python train.py --head_dim=96 --rope_fraction=1.0 --optimizer="adamw" --schedule="cos"
MLP neurons of a small language model. Each row is named by its layer, matrix (down: output weights) and neuron, and shows model dimensions 320-383. Each number is 200 + 20 x the weight over its row's rms, rounded and kept within 0 to 999. A neuron's up and down rows have the sign that makes its largest values positive.
A block is one neuron, or neurons of one layer that tend to fire together. After each block is what it responds to, as a language model described it from the Wikipedia text at the highest values.

L5.down94,157,210,184,192,184,214,188,164,209,151,196,215,218,205,214,235,213,207,186,214,223,179,199,162,240,205,177,155,171,207,213,227,234,198,182,176,182,181,180,184,171,200,199,210,214,216,226,221,209,189,190,207,185,197,189,180,204,195,213,207,185,214,192,222
L5.down174,208,202,199,219,198,211,217,194,185,183,186,192,190,197,174,198,218,165,215,196,174,200,225,211,157,237,183,173,188,198,203,186,226,199,161,200,213,193,181,191,177,195,169,184,210,218,190,187,206,207,210,203,210,172,235,182,232,200,224,206,249,207,177,156
L5.down353,196,238,187,172,183,193,214,200,164,161,183,216,190,211,175,175,186,182,205,185,197,216,214,209,205,226,218,199,193,189,230,212,173,208,208,215,214,233,169,177,181,193,193,231,193,225,195,219,233,175,197,215,187,221,199,173,188,201,218,230,214,205,178,184
L5.down717,202,236,214,196,207,202,208,221,181,178,192,198,192,199,177,223,186,201,171,178,205,197,204,214,176,222,194,186,193,178,194,178,208,177,190,218,212,196,188,200,220,222,192,260,201,184,220,214,191,197,181,198,171,185,180,204,206,159,224,215,191,193,197,139
Description: Capital D word starts

L3.down4,225,179,171,190,218,186,213,194,207,220,229,209,189,194,205,185,210,209,186,197,175,222,189,194,210,194,141,189,181,212,189,216,239,198,197,201,190,208,157,239,205,171,169,230,220,191,219,190,168,247,177,223,172,236,160,167,196,217,222,221,200,229,170,235
L3.down47,205,210,223,223,215,213,190,207,188,209,211,194,173,195,190,208,199,216,198,210,153,227,203,184,214,198,189,162,187,195,204,193,158,198,216,207,201,210,193,165,221,188,215,175,187,188,187,225,191,202,170,191,170,188,188,185,201,193,223,226,192,216,216,208
L3.down284,207,200,223,158,187,207,158,208,187,200,196,196,207,231,160,221,180,207,227,173,196,199,178,215,182,176,192,179,237,180,191,204,198,223,227,226,195,212,187,205,180,191,228,178,190,235,184,216,207,208,184,196,250,204,220,207,184,205,234,202,231,208,215,198
L3.down309,217,227,191,198,183,235,201,200,241,175,181,187,216,222,195,189,190,195,217,215,186,174,212,211,226,176,198,157,181,205,215,201,201,252,225,199,207,203,197,188,187,185,189,190,182,196,187,196,207,203,194,222,219,189,220,210,172,198,175,221,188,213,249,223
L3.down446,216,216,172,185,201,190,209,206,187,202,203,198,191,187,207,206,193,201,200,170,165,218,182,181,205,224,201,184,218,211,226,189,167,219,205,165,187,218,144,220,192,178,224,211,188,205,188,175,224,197,154,219,216,195,186,196,192,183,217,199,208,228,216,233
L3.down458,188,196,199,197,200,210,200,205,210,222,228,194,169,207,170,189,225,172,210,207,207,237,199,202,169,235,200,181,206,186,182,203,174,212,172,212,209,201,147,196,203,174,191,178,232,214,196,166,205,215,189,206,205,208,209,206,170,251,188,199,197,237,212,203
L3.down526,191,193,196,218,214,213,175,202,210,199,186,208,173,227,201,199,203,199,236,142,208,197,169,226,174,206,171,181,206,190,212,162,143,194,197,191,209,213,167,203,172,222,185,204,201,230,201,185,197,170,195,221,205,181,217,213,207,259,190,209,220,202,182,211
L3.down743,197,203,203,230,200,173,155,176,206,201,189,194,210,211,196,184,204,194,202,222,205,218,229,201,219,218,214,227,231,212,197,187,171,200,190,188,212,196,170,210,192,189,196,207,218,191,198,197,230,180,190,233,205,197,190,214,195,192,202,212,188,140,198,255
Description: Leading digit or initial A

L3.down53,187,181,195,237,201,215,165,202,221,209,152,217,211,158,205,195,219,181,172,177,205,187,224,195,196,191,226,206,205,198,208,191,183,187,221,180,198,185,168,203,195,200,197,190,223,184,198,189,189,210,227,186,212,197,238,206,197,204,209,182,188,224,225,194
L3.down70,210,200,197,166,228,213,203,208,230,202,223,180,179,219,154,201,228,199,186,196,207,204,223,233,220,210,205,205,210,257,224,202,208,226,219,215,233,186,196,229,218,197,215,211,202,204,202,204,191,158,206,178,206,205,184,181,213,207,212,179,211,181,200,179
L3.down74,203,218,201,198,164,203,202,220,185,212,176,186,213,227,204,229,207,169,188,194,162,210,194,176,205,186,200,211,235,198,181,187,209,232,197,234,179,220,185,199,223,222,247,210,192,196,208,211,227,177,211,211,236,160,198,216,181,240,187,203,209,222,206,202
L3.down196,175,196,189,194,206,201,179,168,176,204,200,183,234,189,202,194,214,205,208,178,203,184,193,206,239,198,219,238,173,195,200,203,178,233,221,241,205,199,126,223,193,183,220,202,176,201,221,231,252,184,237,247,254,196,222,198,217,199,171,212,236,177,170,212
L3.down259,185,155,157,195,183,204,175,133,177,187,207,218,192,155,215,181,186,166,211,205,195,206,191,209,194,184,218,191,218,238,214,207,176,185,214,216,215,186,209,222,185,199,223,183,187,202,213,215,203,212,202,232,232,217,187,196,204,204,160,200,187,233,226,214
L3.down358,205,190,235,175,204,190,171,194,181,183,198,227,212,204,162,238,187,177,208,182,174,245,257,155,207,224,209,161,201,166,201,215,201,229,204,198,197,186,179,227,177,196,177,219,217,201,217,217,217,200,193,178,203,227,214,216,198,191,207,208,164,196,200,199
L3.down432,204,202,206,210,173,204,181,226,211,218,204,195,223,161,206,155,162,170,207,190,203,218,188,230,185,192,159,174,226,215,214,188,210,198,202,241,225,191,174,237,207,190,208,238,191,216,237,150,196,226,189,192,216,197,187,214,186,202,190,220,213,187,197,177
L3.down606,202,200,177,170,193,173,211,191,169,233,236,239,224,222,210,195,218,180,196,216,194,195,179,207,186,218,244,171,174,197,195,205,194,201,171,205,204,182,207,194,153,175,210,165,201,201,222,217,200,229,191,199,210,210,196,238,190,210,177,215,188,209,178,196
Description: Opening pieces of names

L5.down143,190,201,202,208,190,196,204,202,191,199,174,220,182,193,186,168,204,241,240,188,216,211,192,166,161,227,225,176,173,198,178,203,184,187,173,210,229,187,189,189,203,250,189,175,183,215,191,180,229,172,204,167,210,231,204,162,197,199,204,158,209,184,237,210
L5.down199,185,186,167,199,186,178,195,175,233,177,188,216,188,203,208,174,198,178,211,227,192,174,182,194,213,198,190,210,160,203,191,217,151,224,197,206,175,203,187,216,191,271,204,204,181,206,258,199,199,227,213,224,202,202,223,212,186,169,216,179,181,201,245,209
L5.down648,215,188,202,222,175,185,190,211,209,200,184,191,187,197,214,201,188,197,201,155,165,192,211,209,235,182,181,203,263,168,159,199,196,214,249,216,202,195,199,212,207,210,213,214,188,167,199,161,188,167,195,196,196,207,200,222,174,203,195,207,202,212,207,193
L5.down713,149,200,168,199,213,193,207,178,204,198,195,228,177,189,169,179,194,200,203,188,199,210,207,198,203,183,236,174,199,183,182,220,208,187,191,219,216,167,179,202,199,275,191,220,201,209,238,185,177,195,201,208,180,207,176,185,202,224,197,183,205,212,168,250
Description: Pre-verb modifiers and auxiliaries

L5.down64,206,196,205,186,195,170,204,180,223,187,176,220,187,237,167,200,229,132,193,203,173,187,199,228,207,221,198,179,193,170,194,186,203,187,211,194,210,185,208,208,219,198,206,205,165,216,199,207,194,211,191,192,179,183,171,222,191,187,167,167,172,233,194,183
L5.down88,207,198,212,157,187,205,240,204,225,185,262,201,205,186,187,207,209,163,172,199,174,174,206,208,210,219,198,202,209,206,215,201,197,214,209,184,228,198,182,216,193,233,195,205,214,172,216,212,174,213,179,222,238,173,185,235,245,209,213,211,206,187,206,186
L5.down464,222,181,241,193,202,208,232,212,215,191,217,170,195,227,207,199,205,193,169,235,208,200,197,206,175,191,188,203,206,212,219,195,183,206,183,220,177,203,166,202,202,154,201,192,206,181,204,214,190,232,167,202,207,187,188,216,205,216,181,189,200,146,228,194
L5.down742,183,194,213,170,209,209,200,201,202,213,185,161,212,164,193,160,226,187,188,217,245,217,241,183,200,188,209,196,221,211,198,196,191,223,215,202,222,186,172,191,176,151,215,233,197,198,208,203,215,159,191,172,197,190,179,192,176,197,170,226,201,191,160,252
Description: First digit of numbers

L3.down239,198,221,191,230,175,223,206,198,222,206,141,159,219,220,224,255,203,241,218,190,221,178,179,204,202,213,215,194,204,215,218,207,243,175,177,208,198,204,210,186,174,192,201,211,192,183,175,191,184,169,195,227,175,194,159,194,205,198,201,186,230,202,202,187
L3.down333,212,175,217,204,202,164,170,240,226,195,195,190,169,199,220,202,190,181,200,201,217,179,224,186,201,195,221,219,191,195,216,223,184,208,229,192,203,193,209,213,202,196,187,251,199,205,223,177,217,173,202,193,190,220,203,228,190,186,158,189,220,171,219,210
L3.down372,178,163,230,202,207,201,191,208,257,217,206,191,197,232,217,237,186,181,186,205,194,208,184,197,220,189,206,182,203,175,203,230,195,200,189,195,194,215,193,174,187,176,200,187,216,200,214,210,206,229,211,187,193,204,180,174,222,154,221,213,199,218,217,183
L3.down388,175,184,217,176,184,201,189,223,219,165,197,180,181,226,204,191,181,219,204,209,207,179,236,211,195,203,197,190,185,196,176,184,206,214,221,206,190,172,188,189,203,220,225,197,204,219,209,180,164,212,220,183,187,236,172,203,194,190,211,232,224,187,226,220
L3.down559,206,213,199,183,202,220,208,218,182,197,172,205,227,182,215,202,200,210,199,173,171,220,218,190,218,205,199,196,211,182,189,214,220,179,197,234,236,208,197,218,210,183,199,183,203,180,189,215,198,212,197,220,197,198,196,175,210,187,205,198,199,214,244,185
L3.down679,205,212,163,179,154,210,219,217,208,189,193,199,200,204,235,185,233,185,180,193,180,148,210,216,156,207,195,172,216,226,199,199,182,195,167,201,212,227,204,201,193,179,201,174,214,201,214,192,212,213,218,181,181,229,217,195,192,171,209,185,211,227,199,189
L3.down711,236,192,192,227,188,200,174,243,213,211,170,184,217,188,186,219,204,181,181,198,185,188,211,225,179,185,189,205,226,250,216,188,250,221,191,197,204,228,211,161,192,211,203,197,194,194,174,236,179,201,189,207,208,203,194,180,199,215,219,210,208,186,226,214
L3.down722,224,167,216,233,163,207,209,190,221,181,179,219,212,220,178,231,207,187,177,207,208,210,194,216,196,214,212,203,215,180,209,229,230,187,195,188,184,201,197,236,224,161,202,198,205,192,190,202,194,183,181,238,194,195,211,178,230,200,219,181,202,184,228,200
Description: Predicate-introducing adverbs and links

L7.down449,183,183,201,194,215,177,199,184,211,178,225,214,204,257,203,210,175,235,187,183,190,199,207,168,171,182,202,177,160,207,180,199,237,168,220,223,213,206,196,193,195,190,219,190,192,230,212,194,199,205,160,187,201,216,195,213,195,212,198,218,186,230,185,179
L7.down678,194,198,164,204,199,211,193,181,206,174,232,222,198,218,197,200,201,206,174,213,192,200,252,214,193,199,195,196,193,191,200,221,197,202,193,212,248,226,198,194,243,190,235,222,192,164,227,194,186,196,212,224,166,195,209,199,208,201,228,185,205,187,174,218
Description: Digits inside numbers

L7.down522,187,170,206,205,162,202,186,181,163,204,220,164,203,193,197,161,233,186,191,221,211,170,172,226,213,207,214,201,180,210,221,199,200,188,188,192,216,178,207,209,215,206,167,208,169,235,193,190,196,221,217,174,201,220,216,184,207,208,210,199,205,174,227,228
L7.down717,179,142,198,218,177,200,214,159,217,207,240,216,204,213,171,191,201,203,210,173,199,217,202,207,253,183,214,181,247,212,203,210,205,212,214,201,157,201,187,205,200,234,174,211,198,197,170,210,192,163,212,202,205,257,186,220,178,214,240,207,209,226,209,219
Description: Start of proper names

L7.down457,203,186,202,179,211,233,195,198,220,178,215,181,185,215,219,175,219,175,224,201,160,207,182,194,194,215,219,247,207,195,205,200,216,193,192,191,191,196,218,186,222,213,219,206,226,177,188,200,233,212,228,203,201,206,213,191,193,178,242,181,197,218,173,191
L7.down468,229,173,211,200,208,189,225,186,184,193,208,170,197,171,209,162,179,217,230,215,177,191,226,185,196,200,185,207,214,210,224,202,205,235,184,207,185,224,186,198,226,213,223,193,212,194,204,213,188,207,228,239,169,214,191,210,198,204,239,222,185,212,182,221
Description: Pre-verbal adverbs and copulas